{
  "n_layer": 15,
  "n_kv_head": 2,
  "vocab_size": 2048,
  "norm_eps": 1e-05,
  "attn_scale": 0.0884,
  "init": "normal",
  "init_std_up": 0.0161,
  "init_std_down": 0.00294,
  "optimizer": "muon",
  "beta1": 0.95,
  "warmup_steps": 200,
  "train_tokens": 316400000,
  "steps": 10019
}
MLP neurons of a small language model. Each row is named by its layer, matrix (up: input weights; down: output weights) and neuron, and shows model dimensions 112-175. Each number is 200 + 20 x the weight over its row's rms, rounded and kept within 0 to 999.
After each neuron's rows, "fires in" lists the words (lower case) most often at its 100 highest values on Wikipedia text that the model never trained on.

L10.up233,170,196,187,203,211,222,169,192,234,189,214,187,194,196,187,196,227,209,214,212,212,247,171,198,225,258,165,195,199,189,222,169,233,202,196,215,197,144,187,165,194,245,188,216,202,189,181,173,240,154,179,206,167,195,182,237,190,179,214,203,202,219,176,215
L10.down233,200,190,209,216,190,197,199,191,193,208,172,168,202,184,220,193,176,233,175,220,196,240,175,173,212,212,211,200,186,229,199,251,220,219,211,239,240,227,200,162,191,187,216,190,205,200,204,207,197,187,192,207,215,217,194,155,219,210,208,202,196,200,192,184
fires in: "the", "society", "they", "decided", "theatre"

L8.up337,214,197,209,245,214,208,182,204,224,179,162,217,214,190,172,169,218,190,203,203,187,214,202,186,198,207,201,209,236,205,185,188,169,238,177,215,180,199,206,181,218,202,237,173,207,186,194,201,192,184,223,213,205,184,183,219,210,171,161,201,216,203,217,220
L8.down337,208,182,176,241,197,165,186,196,227,193,189,218,215,184,191,197,231,227,213,188,195,239,201,208,217,204,172,248,192,208,193,205,177,220,195,198,217,204,183,143,206,197,218,196,188,190,168,217,220,213,172,196,237,197,220,208,196,181,205,212,204,198,194,194
fires in: "the"

L12.up304,216,197,196,178,206,220,245,223,202,187,211,182,187,206,186,248,163,173,193,204,228,185,167,201,213,245,190,180,191,192,229,210,199,201,187,245,221,196,214,189,201,215,237,187,187,202,198,213,208,192,201,239,191,217,199,247,213,210,167,194,196,172,192,184
L12.down304,200,207,143,213,204,205,247,183,201,224,177,193,229,233,189,232,200,214,190,191,218,164,228,199,201,208,218,194,204,195,197,179,208,217,192,203,202,184,194,122,208,211,199,218,155,235,205,185,194,224,155,186,199,209,193,153,194,224,209,215,209,207,211,192
fires in: "in", "incumbent"

L4.up688,179,214,211,199,216,200,209,189,203,206,209,219,210,235,217,184,215,213,154,144,220,229,162,215,233,202,194,206,199,175,197,179,231,194,219,192,191,172,196,178,193,211,182,236,203,189,218,213,233,188,237,207,186,193,187,205,182,204,229,176,207,222,195,178
L4.down688,214,217,214,187,185,194,205,207,220,209,185,178,238,218,206,181,202,207,171,195,167,210,194,215,218,204,206,209,185,184,204,159,204,190,218,198,197,169,221,158,178,193,209,176,160,200,194,228,164,172,167,202,212,202,195,222,196,215,216,203,179,223,196,185
fires in: "in", "wide"

L4.up590,190,216,205,187,213,226,211,185,200,168,191,154,180,182,215,165,197,213,189,220,210,206,199,212,184,239,177,249,213,182,179,210,207,204,228,189,200,212,196,201,196,177,205,253,209,200,229,184,216,224,188,225,182,194,184,194,203,203,229,210,228,215,196,178
L4.down590,148,207,189,218,205,194,204,212,200,215,186,179,187,193,223,222,201,236,204,208,196,179,220,205,195,212,168,182,197,214,228,178,192,208,205,233,164,195,202,184,213,209,213,185,187,198,220,185,200,207,183,202,189,223,210,197,239,176,183,188,223,227,214,184
fires in: "they", "then", "there"

L9.up376,175,186,188,187,166,189,165,219,235,219,202,208,204,201,209,192,181,187,168,217,226,166,205,204,184,151,177,208,182,217,222,200,204,173,192,197,226,227,181,169,191,203,185,193,227,187,200,194,208,178,169,202,220,203,195,193,212,186,209,207,226,173,217,196
L9.down376,188,219,205,194,190,246,192,179,179,209,181,188,196,237,227,180,222,172,182,188,235,219,202,226,189,198,208,174,198,217,205,193,215,203,178,218,196,189,197,213,215,198,218,151,212,232,206,205,167,143,205,209,225,187,246,196,212,211,223,210,229,189,186,201
fires in: "to", "they"

L5.up832,229,195,246,200,202,226,170,218,190,170,199,199,193,176,222,128,217,165,198,153,202,189,203,204,224,216,204,204,209,176,185,194,177,244,161,221,239,217,192,193,203,179,201,190,189,209,170,237,232,195,172,218,224,191,218,193,220,223,202,216,220,196,206,209
L5.down832,188,206,190,194,195,199,230,190,182,198,235,236,215,184,206,164,230,203,218,213,216,193,212,215,222,238,192,178,209,214,200,195,178,237,186,237,189,193,219,171,175,201,186,176,178,189,223,224,189,195,200,203,222,217,227,218,182,206,204,191,221,162,173,162
fires in: "the", "phase", "poetry", "chris", "they"

L4.up311,194,188,190,217,169,169,159,205,199,215,235,199,218,194,201,191,192,199,186,167,198,211,165,210,185,192,177,225,235,203,184,210,189,203,216,155,183,192,170,223,181,191,187,170,194,186,214,184,197,209,172,210,193,222,207,192,225,183,225,219,214,169,197,226
L4.down311,170,233,160,158,218,209,224,186,193,219,216,173,234,198,188,193,204,205,186,219,241,205,214,211,192,216,178,178,196,186,188,209,191,203,242,207,197,204,203,182,247,188,220,198,208,193,182,199,206,172,191,186,205,220,203,212,184,228,209,178,211,176,195,180
fires in: "they", "these", "making", "without", "throughout", "white"

L3.up266,192,186,237,207,192,173,206,172,187,153,171,182,211,220,201,174,178,193,189,229,199,208,174,171,171,214,195,180,183,170,210,179,248,243,188,198,239,235,238,204,197,214,220,182,240,188,193,208,222,200,209,172,193,171,223,193,209,200,209,205,166,202,206,197
L3.down266,161,198,213,195,190,219,227,197,207,238,202,216,215,213,189,167,189,203,210,194,184,190,173,207,183,203,182,174,196,183,203,182,215,192,181,212,239,186,187,191,229,200,224,155,206,199,230,195,203,222,192,180,172,179,250,178,222,219,181,209,212,207,232,201
fires in: "some", "seven", "professor", "sometimes", "safety"

L5.up547,192,202,207,205,187,189,197,209,197,203,196,188,230,233,200,193,191,179,209,183,165,203,220,196,170,220,198,211,172,210,218,177,198,217,206,167,217,214,193,207,222,178,225,180,225,190,182,201,178,235,196,206,174,172,217,192,207,224,198,227,189,205,206,202
L5.down547,176,194,183,167,198,225,231,215,206,203,203,209,204,179,214,184,192,180,210,250,216,195,222,209,215,203,226,180,218,214,193,202,185,176,224,226,214,187,220,204,191,213,219,203,184,188,175,202,202,188,185,201,219,179,185,190,185,201,201,174,210,200,200,195
fires in: "six", "two", "three", "four", "five", "long"

L2.up871,200,165,203,183,186,228,186,190,221,228,205,182,196,202,164,197,186,187,204,190,229,202,226,232,198,162,203,219,192,198,191,194,222,207,214,191,172,182,184,177,224,229,227,187,185,173,215,163,231,187,199,173,148,189,180,176,202,197,182,217,218,238,203,201
L2.down871,230,211,191,189,198,246,211,191,183,244,197,195,188,189,215,178,218,195,201,188,224,203,212,198,206,154,217,191,193,188,184,211,205,181,197,168,189,184,193,169,180,175,190,188,183,194,190,191,198,157,202,224,171,171,195,211,196,241,233,196,176,236,180,191
fires in: "on", "wide", "western"

L8.up847,177,201,186,191,201,196,214,224,184,183,201,219,163,172,211,190,217,197,190,224,183,190,200,193,198,222,168,184,192,183,215,201,182,184,191,208,187,201,221,201,199,209,224,228,247,183,204,232,201,185,240,206,187,240,214,228,212,217,183,175,198,220,196,240
L8.down847,193,189,194,239,198,166,182,191,205,191,224,180,227,200,235,166,197,164,176,199,213,202,227,226,234,186,231,232,217,204,218,172,201,218,187,218,247,197,250,155,231,211,196,201,205,234,195,228,206,220,185,196,214,227,147,208,203,216,215,195,220,187,194,220
fires in: "of", "western", "district", "liga", "in", "throughout"

L4.up823,199,210,188,195,208,186,207,216,208,200,195,180,193,226,179,202,222,187,177,187,200,210,208,189,184,229,177,179,197,145,219,230,191,219,211,180,144,193,228,178,163,214,223,233,199,214,203,201,210,200,188,201,170,239,170,190,190,204,203,196,205,213,216,199
L4.down823,252,203,194,191,174,183,196,192,209,228,203,199,182,221,195,179,190,213,209,216,201,190,190,219,218,188,171,190,203,208,213,193,201,206,221,174,198,215,188,217,186,186,210,196,228,190,243,198,219,187,200,155,199,227,199,178,212,194,214,196,215,212,205,197
fires in: "of", "institute", "administration", "society", "war"

L8.up124,171,193,174,195,198,238,194,224,207,174,234,222,188,220,232,176,246,195,166,221,177,231,175,205,210,222,194,206,197,184,232,191,204,182,190,185,206,216,159,170,193,200,216,222,186,163,203,159,190,198,184,188,229,198,170,218,203,195,208,164,198,181,220,203
L8.down124,208,204,175,233,215,191,206,208,176,199,191,204,221,179,239,174,223,196,213,206,187,237,191,184,193,168,206,209,185,208,167,215,229,217,206,220,158,200,211,96,175,196,207,195,148,180,167,168,193,196,201,193,184,203,223,223,192,210,216,185,177,188,162,203
fires in: "the", "probably", "ultimately"

L4.up669,200,221,193,240,212,208,172,191,172,189,199,207,215,187,198,151,199,213,167,212,199,220,164,207,201,202,226,227,224,173,219,202,209,244,198,214,208,210,229,204,208,199,227,185,188,216,224,148,188,208,197,218,194,226,202,208,213,179,195,212,207,186,192,188
L4.down669,171,208,207,175,215,184,184,197,239,170,224,209,188,202,188,195,184,210,197,212,188,190,210,218,198,189,221,183,202,190,204,209,194,174,190,220,194,244,186,190,211,174,161,176,174,186,219,226,204,176,164,181,183,216,194,158,219,167,211,215,192,166,165,210
fires in: "these", "then", "attorney", "now", "university", "theatre"

L4.up407,199,209,231,242,186,206,199,171,176,236,153,223,201,201,207,191,177,175,192,199,211,209,181,180,216,226,243,205,212,155,220,215,205,193,183,204,240,194,231,189,197,216,203,179,224,186,224,237,185,210,191,152,161,211,221,230,175,180,183,216,177,211,218,224
L4.down407,199,161,216,181,211,156,184,186,208,190,234,239,199,214,184,173,198,211,207,257,193,242,141,229,186,215,202,184,226,208,232,184,212,176,219,215,181,211,184,172,204,179,210,170,183,202,241,177,226,225,187,244,213,201,201,211,224,217,188,219,208,211,184,167
fires in: "some", "one", "sometimes", "gov", "softly"

L5.up757,207,181,264,167,193,232,204,182,211,188,188,210,184,200,220,184,224,194,188,198,218,208,182,171,218,166,205,199,210,185,209,207,195,232,187,190,209,225,210,201,198,167,181,209,164,203,209,209,184,248,208,255,175,193,165,251,182,247,185,201,171,195,174,198
L5.down757,215,208,201,180,216,184,227,192,220,178,194,203,195,175,219,224,160,207,235,208,231,237,227,226,229,218,212,172,182,201,201,221,214,178,155,199,191,198,200,166,212,190,187,204,189,181,176,172,189,213,220,251,197,204,263,195,188,218,150,183,169,253,172,194
fires in: "on"

L12.up16,190,187,226,213,196,220,175,207,165,181,164,196,176,200,231,237,188,184,174,179,211,210,172,225,181,196,239,181,214,199,190,173,229,208,188,146,214,167,232,165,220,229,147,221,199,202,219,210,203,174,225,181,164,222,201,221,200,196,219,220,205,204,179,182
L12.down16,224,167,207,192,189,196,200,183,213,178,210,227,189,206,206,218,166,198,207,191,179,214,218,208,174,185,212,197,191,169,221,220,193,196,175,222,215,183,187,142,178,182,225,166,272,210,215,226,228,221,195,197,243,204,243,200,183,228,229,174,204,208,185,203
fires in: "on", "of", "over", "under", "after", "despite"

L2.up94,220,173,180,217,170,208,198,183,166,232,234,193,182,166,207,189,213,192,180,197,214,173,211,225,206,162,210,208,215,223,231,195,216,200,225,217,200,209,211,214,200,237,185,207,219,199,191,194,185,160,179,182,151,219,161,232,193,180,198,195,228,196,224,208
L2.down94,188,198,194,206,176,206,232,186,225,266,221,240,224,228,196,190,204,195,184,190,205,211,222,240,198,195,189,161,192,221,175,190,217,193,215,183,223,247,209,182,192,181,191,177,203,177,210,180,180,185,182,221,199,195,220,189,200,198,219,203,219,203,172,196
fires in: "to", "wide", "development", "into", "worldwide", "brand"

L4.up490,200,178,185,214,229,212,155,190,222,189,163,207,176,211,207,225,209,205,192,204,205,207,198,206,189,219,234,203,205,210,170,192,211,236,201,248,191,202,189,180,184,220,224,173,192,191,184,178,204,207,189,224,201,215,185,200,203,205,191,225,205,225,146,173
L4.down490,204,182,181,181,194,215,171,186,177,239,230,210,185,190,160,213,181,191,205,247,211,189,219,214,193,199,193,230,201,188,192,235,177,202,200,218,228,186,195,193,205,159,209,209,210,179,196,200,193,172,199,235,230,206,197,182,205,200,202,234,196,189,162,209
fires in: "the", "his", "christian", "such", "this"

L4.up759,224,208,200,198,179,203,158,205,185,184,205,222,187,193,223,175,226,184,198,189,217,198,217,228,214,174,206,205,162,190,209,172,215,236,210,194,207,236,197,161,233,175,205,215,226,198,231,197,164,187,176,197,233,190,206,204,200,207,196,199,224,197,200,217
L4.down759,209,227,177,186,175,218,190,160,184,193,205,207,205,224,181,176,243,175,208,223,232,212,209,207,191,247,207,206,190,167,174,179,192,241,217,191,218,230,216,198,248,199,157,226,219,200,226,236,199,186,178,184,239,205,186,176,172,195,209,182,214,236,186,216
fires in: "of", "two", "are", "theodore", "three", "were"